Weights of a small GPT-style language model, trained from scratch on English Wikipedia.
Size: 9 layers, width 320, 5 heads of 64, MLP 1920 quick GELU, vocabulary 4012, 17.4M parameters.
MLP neurons of a small language model. Each row is named by its layer, matrix (down: output weights) and neuron, and shows model dimensions 0-95. Each number is 200 + 20 x the weight over its row's rms, rounded and kept within 0 to 999.
Before each neuron's rows, "fires before" lists the tokens most often just after its 100 highest values on Wikipedia text that the model never trained on.

fires before: "\n", "4", "5", "7", "."
L3.down1882,196,200,212,197,219,164,188,239,224,222,197,177,211,204,234,194,215,179,232,187,228,173,161,192,186,170,224,181,196,160,199,197,206,184,205,184,228,217,231,205,208,192,179,213,215,201,151,210,180,210,229,198,161,219,201,194,181,187,201,152,187,197,156,191,173,182,183,176,221,223,201,190,183,217,168,208,184,210,207,197,233,214,163,206,207,192,198,228,191,218,202,191,169,199,183,178

fires before: " ", " |"
L5.down426,209,202,198,195,219,200,212,227,217,219,194,233,200,186,211,187,184,200,207,169,160,215,188,184,210,177,184,194,156,173,194,242,214,173,211,194,177,217,191,183,207,197,241,169,196,202,192,234,198,206,194,191,213,208,192,181,182,185,225,237,192,205,185,195,173,198,192,195,195,180,152,183,192,224,223,201,181,217,167,224,241,210,183,190,173,208,220,211,202,186,173,218,179,199,217,181

fires before: " ", "0", "1", "2"
L5.down1337,205,201,176,222,213,223,214,190,220,177,194,174,176,211,199,208,206,197,198,204,215,195,200,172,181,198,159,219,236,187,203,199,209,186,209,183,205,207,187,217,180,186,197,196,185,189,197,226,212,187,204,218,187,282,243,216,185,205,193,205,184,187,205,224,187,181,163,186,213,237,201,193,198,167,229,186,208,195,188,220,211,227,219,211,200,178,202,178,185,131,184,201,190,191,221,204

fires before: " ", "0", "\n", "2"
L5.down1486,224,181,205,185,193,230,208,155,192,200,203,222,179,185,216,174,239,200,201,205,210,188,197,215,193,185,213,191,183,185,185,216,206,209,189,164,170,207,217,194,197,213,191,218,213,200,218,205,220,168,228,159,214,187,198,174,193,212,191,227,193,196,211,225,198,196,208,237,151,208,182,208,184,219,191,173,188,197,175,218,208,164,182,227,215,206,175,188,225,175,191,227,204,220,203,262

fires before: "9", "1", "0", "8", "7"
L3.down1166,187,184,179,215,198,210,176,214,193,201,196,194,156,225,193,222,200,206,222,207,196,191,191,209,204,152,202,180,192,223,200,206,220,167,205,219,183,175,169,190,201,214,187,191,187,203,171,209,231,198,227,212,205,209,222,211,202,175,168,207,155,212,227,207,158,176,213,201,177,167,220,169,214,232,189,208,209,197,222,195,213,193,179,199,227,179,190,210,170,208,205,211,186,188,163,197

fires before: "1", "0", "ell", "7"
L5.down724,180,200,196,147,194,228,219,213,212,193,195,215,235,157,209,221,183,185,220,203,212,179,197,224,183,194,200,217,194,205,219,198,224,220,198,200,196,186,215,182,201,175,177,219,195,196,196,194,162,196,195,186,209,151,225,219,190,217,200,189,213,225,179,234,229,209,183,204,205,223,196,227,196,238,184,183,173,188,204,194,202,205,170,215,188,207,190,188,172,183,240,211,199,211,194,182

fires before: "7", "4", "8", " to"
L3.down534,211,184,226,199,205,196,213,203,207,200,220,175,249,185,205,167,174,176,226,218,177,171,187,174,211,216,192,168,199,152,187,198,211,180,191,198,205,185,178,189,209,187,216,189,172,223,219,163,180,209,229,189,207,210,207,205,216,227,221,173,200,171,199,204,180,236,160,198,207,194,182,199,197,223,213,185,197,205,208,209,196,235,191,205,177,201,209,194,198,144,184,208,190,186,202,220

fires before: "\n", " |", " ("
L5.down262,196,230,212,205,168,193,192,225,182,192,215,203,196,203,177,178,175,194,206,235,202,207,208,203,204,201,202,175,174,229,199,218,232,188,191,185,200,209,196,224,180,206,221,219,194,218,177,202,201,206,207,227,230,242,193,227,190,209,201,192,192,206,240,214,206,208,166,206,137,194,226,178,204,202,203,190,223,201,181,199,189,196,191,188,170,224,197,224,196,213,223,161,185,195,230,185

fires before: "\n", " The", " In"
L3.down1398,198,208,193,210,189,184,173,214,213,193,195,265,173,216,194,162,207,224,218,202,189,174,223,216,172,201,195,205,201,198,222,201,214,207,208,209,216,226,207,182,160,224,218,206,195,257,197,222,194,217,192,217,179,203,176,167,196,182,151,179,202,192,195,199,202,182,189,226,170,162,204,188,190,187,198,224,223,200,212,206,226,179,181,208,201,182,193,197,221,222,230,185,209,183,177,199

fires before: "8", "9", "7"
L3.down1232,201,208,206,185,204,204,189,202,211,150,198,236,224,211,200,194,195,188,185,184,205,186,204,237,203,181,160,213,207,182,206,164,217,194,189,165,223,201,222,200,198,202,202,218,188,171,197,203,238,168,188,204,243,189,194,230,213,184,174,243,194,210,229,202,243,199,202,193,234,228,205,228,198,208,190,186,182,236,181,179,184,193,223,210,202,185,213,214,215,160,188,161,157,164,203,198

fires before: "0", "1", "2", "9"
L5.down53,223,186,193,206,177,184,196,189,218,203,219,210,185,196,213,190,187,162,145,206,203,215,189,196,195,199,154,200,188,224,177,197,148,201,213,155,194,163,172,208,196,222,172,189,211,190,208,183,209,220,175,208,143,206,198,194,211,207,196,197,217,225,226,260,197,232,190,199,173,203,204,224,236,204,169,170,242,207,227,206,220,184,168,225,212,184,204,226,190,175,223,199,200,200,223,189

fires before: "1", "2", "ic"
L3.down924,140,200,198,231,192,200,186,241,198,185,219,175,179,185,211,211,209,213,213,232,202,174,197,188,205,205,211,184,191,194,181,198,204,218,196,200,190,190,186,186,207,185,178,199,193,236,188,181,172,212,197,214,188,217,224,177,196,183,221,209,195,179,202,214,195,188,206,192,186,190,217,199,176,219,201,201,230,181,207,222,175,222,196,193,217,172,195,184,203,216,187,209,202,223,207,190

fires before: "7", "6"
L5.down642,193,218,203,211,174,188,187,225,213,224,202,221,199,224,229,198,232,181,198,162,177,218,234,206,217,145,208,175,221,183,192,193,228,182,236,209,230,227,203,213,177,156,211,224,207,219,180,225,201,193,213,194,199,201,186,242,197,197,221,213,197,201,180,184,225,199,187,214,183,253,202,188,190,180,202,176,192,226,197,186,199,220,198,178,202,241,195,220,234,211,162,173,204,219,230,183

fires before: "-", "\n"
L5.down640,190,226,195,206,192,203,218,178,181,194,179,257,206,195,191,188,215,184,181,217,164,180,226,180,218,196,212,209,195,189,197,218,215,212,180,181,204,202,232,166,185,167,227,224,219,243,195,224,171,205,198,193,253,175,223,213,236,190,169,198,169,184,201,185,210,214,201,186,221,210,189,191,185,199,236,192,188,169,191,185,213,197,194,213,212,225,216,208,185,174,191,172,216,182,215,194

fires before: "7", "8", "6", "1", "9"
L3.down1872,181,197,172,200,191,188,166,207,206,185,191,196,172,218,214,175,220,176,230,199,186,162,199,170,214,163,191,203,198,178,220,194,178,181,214,198,211,224,222,186,130,241,217,231,212,218,226,193,209,174,185,242,209,193,223,209,176,187,175,236,186,211,177,197,189,158,196,190,209,233,218,189,200,234,176,210,192,190,178,177,199,166,198,212,195,203,239,221,174,198,223,202,207,200,211,172

fires before: "|", "-", "\n", " |"
L5.down980,196,197,187,190,175,242,199,201,193,193,207,230,195,207,207,215,200,178,207,170,202,199,234,219,195,183,234,209,212,184,196,209,196,197,219,202,197,212,195,204,200,209,174,200,217,260,182,189,186,210,179,184,214,205,218,198,208,187,208,199,189,192,175,194,208,199,191,197,155,190,191,209,168,163,233,204,180,203,208,224,219,145,182,203,222,217,175,184,197,212,193,221,238,204,199,178

fires before: "\n", "cle", "a", "omet"
L3.down768,235,191,181,157,193,199,225,198,201,165,190,166,209,182,207,200,201,212,178,167,212,169,181,179,212,242,235,189,198,201,195,188,194,208,189,191,198,174,181,197,219,174,189,219,218,204,180,208,167,169,211,185,229,187,197,174,202,228,224,220,249,224,211,181,229,175,199,196,225,202,221,213,219,211,211,206,238,218,182,206,214,198,185,192,215,238,180,163,179,206,216,196,196,194,203,216

fires before: " |", "a", "ab", "ov"
L5.down1727,222,225,224,184,183,206,223,212,252,197,192,187,179,196,198,218,169,189,217,196,207,190,169,190,200,196,183,178,183,169,215,221,176,177,205,165,201,220,194,186,218,162,170,227,192,211,199,183,204,204,200,211,195,189,217,182,181,213,208,195,206,194,202,205,192,170,209,167,197,220,199,162,159,190,164,214,216,210,189,166,214,206,201,205,196,172,187,210,240,202,156,173,232,181,207,217

fires before: "7", "8", "6", "9"
L3.down465,212,192,202,205,197,196,203,194,200,208,203,221,199,232,209,193,206,218,212,224,172,211,196,185,243,154,193,217,208,216,190,237,233,178,175,210,211,204,208,215,210,203,176,249,218,153,168,202,212,201,161,181,194,205,158,228,182,181,188,185,221,193,188,182,191,208,215,191,221,231,217,196,210,224,201,161,178,236,212,182,206,189,225,149,218,182,171,266,221,163,165,191,202,203,206,186

fires before: "1", "2", "0"
L3.down456,173,183,211,185,191,176,175,193,193,167,198,180,181,201,178,189,159,144,208,187,207,225,182,192,199,160,221,181,175,196,180,219,222,188,190,188,199,188,230,201,226,187,198,209,213,208,200,177,228,169,247,188,201,187,228,207,190,173,185,191,191,210,182,210,195,208,218,209,160,197,249,231,213,198,200,149,183,189,215,255,185,228,215,180,209,204,190,169,229,195,240,218,207,223,185,223

fires before: "8", "7", "9"
L3.down1525,206,178,186,190,229,181,236,173,210,172,189,180,182,169,195,192,201,191,210,192,188,217,188,209,204,191,198,180,183,172,204,205,204,204,214,189,212,188,194,172,189,156,193,238,192,184,198,177,183,176,215,197,197,202,211,238,175,244,179,223,172,214,203,227,173,194,192,142,207,176,204,218,165,187,177,193,175,210,173,206,190,196,202,206,194,178,195,205,181,191,182,206,163,206,203,211

fires before: "2", "1", "0"
L3.down1004,198,207,221,219,168,188,184,180,192,188,169,181,228,176,200,178,188,196,211,210,213,233,184,176,221,166,211,169,199,215,201,232,189,221,229,170,209,215,203,206,210,186,238,198,196,247,206,210,185,155,178,202,227,194,218,197,198,166,199,218,189,199,165,218,192,213,181,217,202,172,214,208,217,216,202,221,167,212,202,167,172,195,233,201,212,193,200,187,209,193,192,170,170,175,184,188

fires before: "0", "2", "1", "d", "5"
L5.down1225,155,188,175,232,189,173,207,183,192,207,229,204,202,207,170,207,191,191,200,207,192,189,164,193,223,190,184,210,219,201,185,222,211,204,182,184,203,226,192,217,163,220,229,187,209,190,177,188,206,237,179,187,197,220,210,197,212,212,177,189,203,210,201,252,209,217,225,196,225,220,191,170,177,194,174,191,206,197,207,209,154,194,170,207,209,194,230,215,198,218,212,173,198,191,206,169

fires before: "6", "5", "4"
L5.down396,200,201,190,222,223,195,180,177,256,171,202,234,182,203,186,216,215,204,141,213,252,211,150,221,212,232,189,183,213,175,191,172,193,199,207,205,182,165,174,226,207,210,223,211,219,176,164,182,207,188,199,199,194,226,199,211,212,204,195,213,187,209,219,195,203,194,206,223,189,203,177,199,233,202,185,186,197,226,201,202,210,224,182,215,191,163,206,212,196,177,180,198,230,172,175,212

fires before: " |", ".", "1"
L3.down637,206,219,217,212,172,189,191,209,205,240,245,205,213,188,191,183,146,191,192,198,209,178,165,215,229,209,188,234,182,175,181,196,199,183,196,207,171,199,216,205,189,186,173,223,180,204,208,215,202,184,209,192,207,205,194,238,206,163,264,199,152,194,217,154,193,186,177,207,192,189,194,170,152,210,221,246,234,202,212,231,195,207,225,222,195,194,180,226,208,203,255,193,210,174,227,229

fires before: " ", "ing"
L5.down1461,190,217,181,231,206,179,221,192,210,198,191,214,215,188,221,225,193,198,224,174,203,213,190,198,191,180,201,234,216,171,224,229,158,192,240,241,208,200,212,220,190,236,185,198,216,227,178,206,172,196,215,215,220,223,198,168,206,206,192,187,217,199,215,208,192,210,234,180,214,182,190,217,225,180,175,202,187,202,210,197,216,210,210,215,179,191,241,163,201,196,203,185,209,175,176,169

fires before: "\n", "4", "8", "7", "1", "5"
L3.down147,204,207,213,193,178,194,198,195,212,219,192,215,228,218,183,198,197,197,220,194,213,179,165,175,184,194,223,197,164,168,143,206,185,168,202,174,205,193,190,195,162,161,187,174,194,210,208,208,200,194,247,185,194,208,206,193,203,244,194,182,182,205,193,210,202,226,204,203,264,198,216,196,217,211,198,193,213,215,184,214,251,212,187,204,161,205,182,208,220,171,244,175,187,225,147,204

fires before: "\n"
L3.down200,190,177,174,177,185,213,199,192,209,162,190,178,186,206,190,193,197,218,184,170,177,199,167,175,197,212,207,192,195,238,208,209,174,198,212,196,220,199,212,222,185,195,150,230,222,196,215,209,176,213,198,199,227,176,191,185,156,194,186,211,201,197,192,177,254,176,180,190,214,218,207,204,202,214,222,182,198,191,161,198,167,200,213,174,191,219,189,164,199,209,203,183,230,195,214,218

fires before: "7", "6", "8"
L5.down957,216,222,182,264,179,225,234,204,230,189,205,207,182,198,178,207,143,204,200,186,166,168,216,205,191,161,198,231,216,198,213,222,197,217,162,184,205,199,186,220,185,195,190,194,187,234,185,194,208,203,164,199,177,225,201,170,207,197,198,215,207,150,202,188,210,193,171,208,193,234,233,203,229,196,202,176,177,202,191,209,213,206,185,212,225,199,169,200,213,189,170,202,217,214,243,186

fires before: "\n"
L3.down1239,182,218,208,217,197,210,232,215,177,220,200,213,220,163,189,167,220,168,204,196,226,192,190,189,144,222,202,225,202,192,206,199,184,216,209,184,214,198,158,208,184,237,183,226,181,183,185,180,214,172,184,185,188,213,222,224,206,193,237,198,203,174,173,191,194,205,197,196,185,189,220,202,177,203,181,219,235,197,168,214,198,183,250,223,151,225,186,192,187,170,250,201,195,193,204,186